config.toml
norm_eps = 1e-06
rope_base = 2410.0
init = "normal"
optimizer = "muon_variant"
warmup_steps = 128
final_lr_fraction = 0.1
doc_mask = true
MLP neurons of a small language model. Each row is named by its layer, matrix (gate and up: input weights) and neuron, and shows model dimensions 16-111. Each number is 50 + 12 x the weight over its row's rms, rounded and kept within 0 to 99. A neuron's up and down rows have the sign that makes its largest values positive.
After each neuron's rows, "fires on" lists the tokens most often at its 100 highest values on Wikipedia text that the model never trained on.

L5.gate479:33 46 74 28 41 41 53 59 38 38 45 42 61 23 82 62 75 44 38 33 23 34 56 35 61 79 51 24 41 55 56 49 73 54 56 71 85 47 70 30 66 49 48 41 41 75 30 58 34 57 39 43 42 60 41 41 35 65 51 36 48 34 57 69 65 60 42 58 51 49 30 43 50 48 48 57 69 59 54 27 54 50 35 52 50 67 38 37 48 42 71 49 49 45 62 69
L5.up479:37 46 49 50 32 36 47 58 44 51 47 52 47 71 24 47 63 71 46 33 37 41 51 55 72 49 57 59 70 41 29 45 47 57 25 52 48 72 51 72 66 57 42 40 38 73 57 52 36 56 60 37 43 73 63 33 65 52 51 56 49 49 48 49 53 56 36 61 40 49 63 47 41 54 58 71 48 58 41 56 63 52 71 50 56 58 45 51 33 59 62 47 71 38 56 41
fires on: " |", "ail", "-", "l", "h"

L4.gate140:55 52 52 37 36 46 51 35 67 57 39 74 46 45 46 52 35 47 67 30 42 49 38 49 44 67 47 55 51 30 57 32 57 39 47 47 54 46 50 40 31 56 55 42 44 46 42 69 47 39 52 48 45 54 53 53 52 43 50 36 61 55 34 50 64 30 72 48 34 38 35 64 27 62 64 63 33 79 39 57 48 67 50 55 43 60 35 33 30 59 49 67 55 32 18 64
L4.up140:53 52 46 44 34 27 51 34 50 34 51 58 53 66 56 41 62 40 47 59 46 56 62 37 45 56 31 59 75 55 42 63 54 64 59 54 55 60 46 55 70 44 41 49 46 40 38 37 33 62 44 49 49 51 53 65 42 55 47 49 56 46 47 60 31 49 54 46 50 68 28 58 63 63 30 57 44 42 56 49 58 40 58 42 41 64 40 29 59 67 35 51 52 58 67 49
fires on: " a", " per", " |", " alone", " race", " His"

L2.gate392:59 56 35 75 39 30 58 52 46 54 65 50 46 61 71 40 52 51 48 62 59 66 40 50 60 56 27 62 39 47 56 44 63 56 59 55 28 47 52 36 27 75 40 48 42 31 65 38 49 40 38 68 47 45 53 47 56 62 45 56 59 60 70 68 69 52 66 44 72 40 47 57 45 36 33 61 47 55 44 53 43 65 54 48 45 36 46 44 55 43 45 69 38 51 62 50
L2.up392:52 55 36 55 37 44 63 49 41 46 54 67 35 51 80 56 48 41 62 70 58 69 51 59 39 74 25 50 45 60 42 32 48 63 44 47 22 54 58 43 47 68 24 29 42 75 57 39 52 32 54 52 28 45 49 57 50 62 55 33 56 55 52 65 61 45 64 69 58 52 39 46 48 38 66 60 51 70 50 61 59 55 65 57 38 51 56 32 50 52 38 61 60 33 43 56
fires on: " —", " Total", "ul", "u", " Chief"

L2.gate270:53 53 67 29 71 41 59 42 56 49 64 76 53 42 38 50 34 32 53 42 50 35 46 47 50 51 48 38 56 44 62 53 40 51 51 32 36 24 34 45 49 41 57 59 63 71 53 58 39 77 60 38 71 27 63 50 61 36 63 73 58 36 54 45 42 37 54 47 56 37 43 37 66 82 52 45 42 41 42 38 52 22 56 47 61 41 42 59 21 57 44 44 36 44 30 35
L2.up270:66 26 70 57 43 75 40 48 50 51 44 51 60 57 73 40 52 51 49 53 59 57 48 48 54 52 50 54 39 53 15 39 49 38 40 45 67 48 45 40 50 66 62 62 51 53 37 35 52 61 52 44 56 47 62 52 67 46 33 68 40 58 51 64 45 50 60 53 31 67 37 38 42 68 54 64 46 61 35 26 92 38 39 53 48 69 47 51 62 48 32 77 43 68 48 59
fires on: ".", " District", "um"

L5.gate435:47 30 47 52 65 61 56 43 62 40 49 36 51 54 55 62 37 44 81 33 47 38 61 44 77 38 35 45 58 47 39 34 56 61 42 48 48 50 32 30 59 44 44 38 34 33 63 25 43 47 23 33 45 37 45 55 46 67 17 59 42 42 47 53 32 57 41 52 48 44 67 55 50 37 68 51 47 47 56 41 32 60 59 46 52 57 52 31 58 68 32 43 42 44 46 63
L5.up435:56 51 51 60 61 26 71 41 34 56 32 58 48 51 54 64 47 60 43 34 67 41 47 37 49 33 42 63 56 63 47 46 49 65 47 56 64 52 06 66 78 44 47 48 40 31 31 48 60 66 53 35 47 78 67 45 40 63 60 35 33 43 55 38 45 64 59 47 37 48 44 62 52 51 53 32 64 57 58 38 33 49 66 43 64 39 34 38 65 42 37 39 33 38 58 33
fires on: ",", "g", " they", "ing", "pe", "os"

L5.gate191:63 52 61 63 33 31 58 57 21 41 59 61 53 47 40 62 45 50 35 59 47 23 48 49 46 48 51 81 48 56 50 53 48 63 46 42 31 33 55 26 75 54 64 77 42 49 48 44 42 43 54 49 49 40 26 45 38 92 31 53 61 46 51 69 51 86 48 51 19 45 45 67 77 61 60 32 63 42 46 51 40 61 57 40 40 58 55 30 59 21 57 51 53 44 45 42
L5.up191:33 23 53 69 29 51 86 55 39 54 45 50 53 67 37 40 68 37 59 55 65 60 26 58 59 53 69 31 41 60 43 48 52 60 33 56 45 67 55 70 45 46 33 22 52 46 60 45 48 57 41 57 69 37 35 23 50 46 51 32 30 44 49 52 60 64 35 40 63 44 50 59 57 52 68 72 63 48 60 42 58 35 57 27 42 40 56 54 52 44 58 31 66 68 52 41
fires on: "\"", " \"", "\n ", " a", " |", "l"

L5.gate81:70 43 71 38 43 57 59 53 36 47 47 38 44 43 65 40 53 59 65 62 59 68 39 40 46 49 58 48 46 58 56 60 42 64 35 42 49 61 64 49 55 30 45 41 28 23 50 42 73 38 39 83 50 71 50 39 47 57 49 56 50 41 53 67 61 57 56 32 54 36 42 58 45 51 35 70 39 53 53 63 46 62 29 53 30 49 61 34 58 32 50 59 58 42 25 65
L5.up81:86 48 37 51 64 61 49 64 46 53 24 29 54 31 35 47 30 45 46 43 55 53 61 37 61 43 47 42 61 47 67 70 59 59 33 58 35 34 50 47 59 42 61 57 26 53 56 63 71 84 57 55 39 29 62 43 29 27 47 44 49 52 48 42 51 62 59 35 48 47 29 42 49 47 47 43 67 57 47 46 59 48 56 75 47 57 69 55 63 57 53 54 41 31 50 61
fires on: " and", ",", " with", " &", "'", ";"

L5.gate4:55 66 47 54 65 49 51 40 45 61 79 52 49 40 52 52 61 38 43 25 33 65 42 52 38 43 72 30 48 47 55 27 32 38 50 55 45 47 58 45 41 52 51 47 41 44 50 50 29 47 52 53 58 32 41 42 57 34 32 40 38 41 36 37 33 56 54 66 60 34 27 41 55 65 58 51 59 42 49 46 27 28 54 33 82 49 59 46 42 53 36 42 44 36 36 52
L5.up4:36 53 63 51 50 43 44 64 42 42 55 47 30 45 46 42 61 55 35 45 24 52 51 64 42 57 37 52 48 43 11 57 51 34 37 50 30 58 28 35 42 58 62 62 60 36 52 54 30 70 51 55 65 34 60 47 57 36 46 45 62 54 74 57 57 38 33 71 55 55 49 68 32 56 53 68 43 43 60 72 43 52 47 53 61 79 45 47 44 51 32 61 35 51 40 41
fires on: " Co", " co", "c", "C", "-", "S"

L5.gate503:63 76 45 59 45 45 57 35 34 69 55 49 55 41 42 46 51 61 49 32 35 54 36 38 66 26 66 58 48 25 60 67 31 39 50 43 55 54 54 54 61 62 74 48 59 42 47 35 64 47 60 73 62 57 35 52 55 53 41 34 49 67 39 53 62 51 41 52 59 70 35 58 39 43 73 59 58 34 41 53 55 32 45 49 62 68 35 29 43 50 45 67 46 23 41 50
L5.up503:62 67 88 62 47 41 22 57 36 64 56 36 58 53 59 62 66 36 55 54 52 50 60 54 62 40 60 35 38 53 56 58 54 34 67 26 57 44 53 61 42 38 47 43 67 32 58 63 43 54 49 64 54 43 51 63 65 55 23 55 56 56 36 37 29 51 35 51 44 81 44 36 49 54 47 39 56 33 56 45 54 42 52 50 50 62 56 48 60 22 32 63 54 57 54 64
fires on: "c", "-", "d", "est"

L2.gate124:52 42 77 59 49 38 35 46 60 45 45 59 45 46 59 62 42 39 66 56 39 62 44 51 58 49 60 46 65 37 55 26 55 46 24 57 61 28 55 52 54 56 33 45 47 64 59 36 38 46 42 53 78 25 61 56 54 30 41 37 52 69 51 76 51 55 61 41 61 49 45 42 73 45 56 47 39 32 67 49 71 22 50 51 49 39 62 29 49 41 55 58 54 46 31 55
L2.up124:53 43 57 56 55 50 68 46 44 40 45 51 65 69 65 31 37 48 53 41 39 52 57 51 70 55 70 48 53 60 47 62 56 52 63 65 44 54 51 53 47 40 27 40 47 59 48 51 42 52 55 43 50 48 49 66 60 37 36 62 21 29 34 36 66 62 48 29 66 60 39 39 50 41 52 55 53 78 43 56 56 45 30 26 56 75 57 54 45 56 54 58 71 66 72 65
fires on: "."

L2.gate227:61 51 45 64 56 36 53 47 36 53 44 56 39 53 23 65 29 35 53 40 56 51 38 74 51 48 65 41 48 50 45 56 38 23 52 44 46 29 51 44 41 57 52 48 41 56 54 47 54 47 45 57 52 55 27 49 56 45 24 44 69 43 67 21 60 45 54 59 52 39 38 32 33 50 66 43 27 36 41 30 58 49 69 64 59 25 58 61 51 42 60 50 60 59 52 65
L2.up227:30 50 51 80 66 42 44 70 26 64 51 59 44 58 32 59 41 42 55 58 46 57 37 63 57 25 52 29 55 55 79 42 47 42 71 35 37 45 44 52 53 45 57 44 51 25 53 71 50 38 45 49 61 48 45 64 20 55 36 61 53 49 58 32 50 67 39 42 38 42 50 43 48 67 48 55 66 44 51 27 49 25 50 44 57 50 50 46 54 41 39 58 51 46 45 51
fires on: " such", " him", "\"", " father", "aw", "ances"

L4.gate287:52 70 63 57 43 52 55 50 51 43 59 33 48 27 33 66 44 38 48 65 59 37 73 39 50 40 31 46 45 53 46 44 37 36 61 55 22 25 60 35 51 53 44 34 66 67 48 73 48 53 86 24 49 39 61 59 31 61 52 45 66 45 57 52 66 51 30 40 40 49 43 52 74 41 69 54 51 46 47 38 67 37 62 43 68 41 56 46 59 55 50 42 65 39 63 63
L4.up287:41 38 57 28 57 46 14 52 71 46 62 52 65 61 28 37 40 37 59 48 39 69 52 43 38 29 26 59 56 41 34 51 32 53 43 45 42 28 43 30 44 59 55 52 59 56 43 24 70 50 51 44 46 53 47 69 36 53 47 57 59 29 45 53 53 39 50 64 61 65 59 41 57 41 57 57 31 32 43 41 66 46 41 34 48 58 48 46 53 55 66 34 38 54 42 50
fires on: ".", "eth", " (", " Total", " and", "Q"

L2.gate335:48 62 63 55 26 41 71 63 48 54 37 43 50 55 32 46 45 52 56 45 38 63 52 36 60 65 45 54 48 65 54 38 56 36 62 48 36 53 49 42 26 49 48 48 52 41 52 62 54 50 40 61 70 49 49 63 53 36 48 66 59 36 66 51 67 28 76 44 38 68 50 39 59 65 50 62 68 72 36 43 60 53 51 44 46 46 17 64 59 33 46 47 57 64 43 45
L2.up335:59 55 57 43 39 64 45 46 42 33 37 58 53 54 24 46 74 46 59 54 69 43 40 40 56 33 46 58 45 64 66 56 31 31 58 66 41 56 46 46 39 55 51 48 46 61 29 50 46 34 57 48 30 51 48 54 51 60 55 32 79 36 55 52 64 49 80 45 52 55 46 36 58 26 43 56 27 59 52 71 59 49 52 45 37 36 27 53 51 51 39 47 71 62 40 61
fires on: " tem", " Total", "ource", " turn", " zone", "ul"

L5.gate686:44 47 48 60 32 41 44 68 63 51 51 52 56 52 60 58 54 44 70 46 54 48 58 38 62 64 32 55 46 56 77 46 69 49 33 63 19 32 37 53 59 41 47 49 43 59 44 42 58 43 41 40 55 65 57 51 71 35 30 47 19 60 50 54 49 57 40 29 42 51 43 71 46 44 42 50 64 35 45 59 32 52 48 54 62 47 41 50 28 23 60 39 46 64 60 55
L5.up686:55 26 60 31 70 30 61 65 76 24 36 59 46 34 61 54 51 53 23 56 42 49 64 49 51 31 35 71 60 60 40 40 50 54 60 56 56 72 48 45 48 46 42 39 42 54 61 45 60 53 24 85 52 66 40 59 57 59 54 67 50 52 56 64 49 47 63 48 47 40 27 61 58 65 24 52 47 68 55 47 55 34 66 37 29 60 48 46 47 73 29 43 35 58 48 76
fires on: " |", " received", "ing", "ann", " a"

L2.gate494:29 47 68 58 28 60 52 44 43 43 48 52 48 64 39 60 48 67 75 52 45 36 46 42 33 38 63 31 37 48 33 43 66 56 51 36 58 56 48 63 45 60 54 34 51 34 29 53 39 39 52 72 21 37 48 41 65 27 57 50 62 36 50 37 46 61 59 51 59 53 52 35 44 39 40 51 52 49 48 38 32 62 67 44 58 78 55 30 49 43 49 44 45 45 45 38
L2.up494:43 43 54 61 33 46 64 50 61 51 49 19 33 63 28 55 54 37 58 71 54 56 50 50 66 58 44 53 54 46 54 48 52 52 34 27 38 34 53 56 64 37 52 52 53 51 72 33 65 47 40 57 52 36 47 45 55 49 50 55 62 37 43 39 59 49 39 68 60 53 54 53 36 78 45 33 51 58 34 28 54 63 55 72 44 45 50 56 49 54 50 55 36 44 74 53
fires on: "d", "os", "il", "and", " •"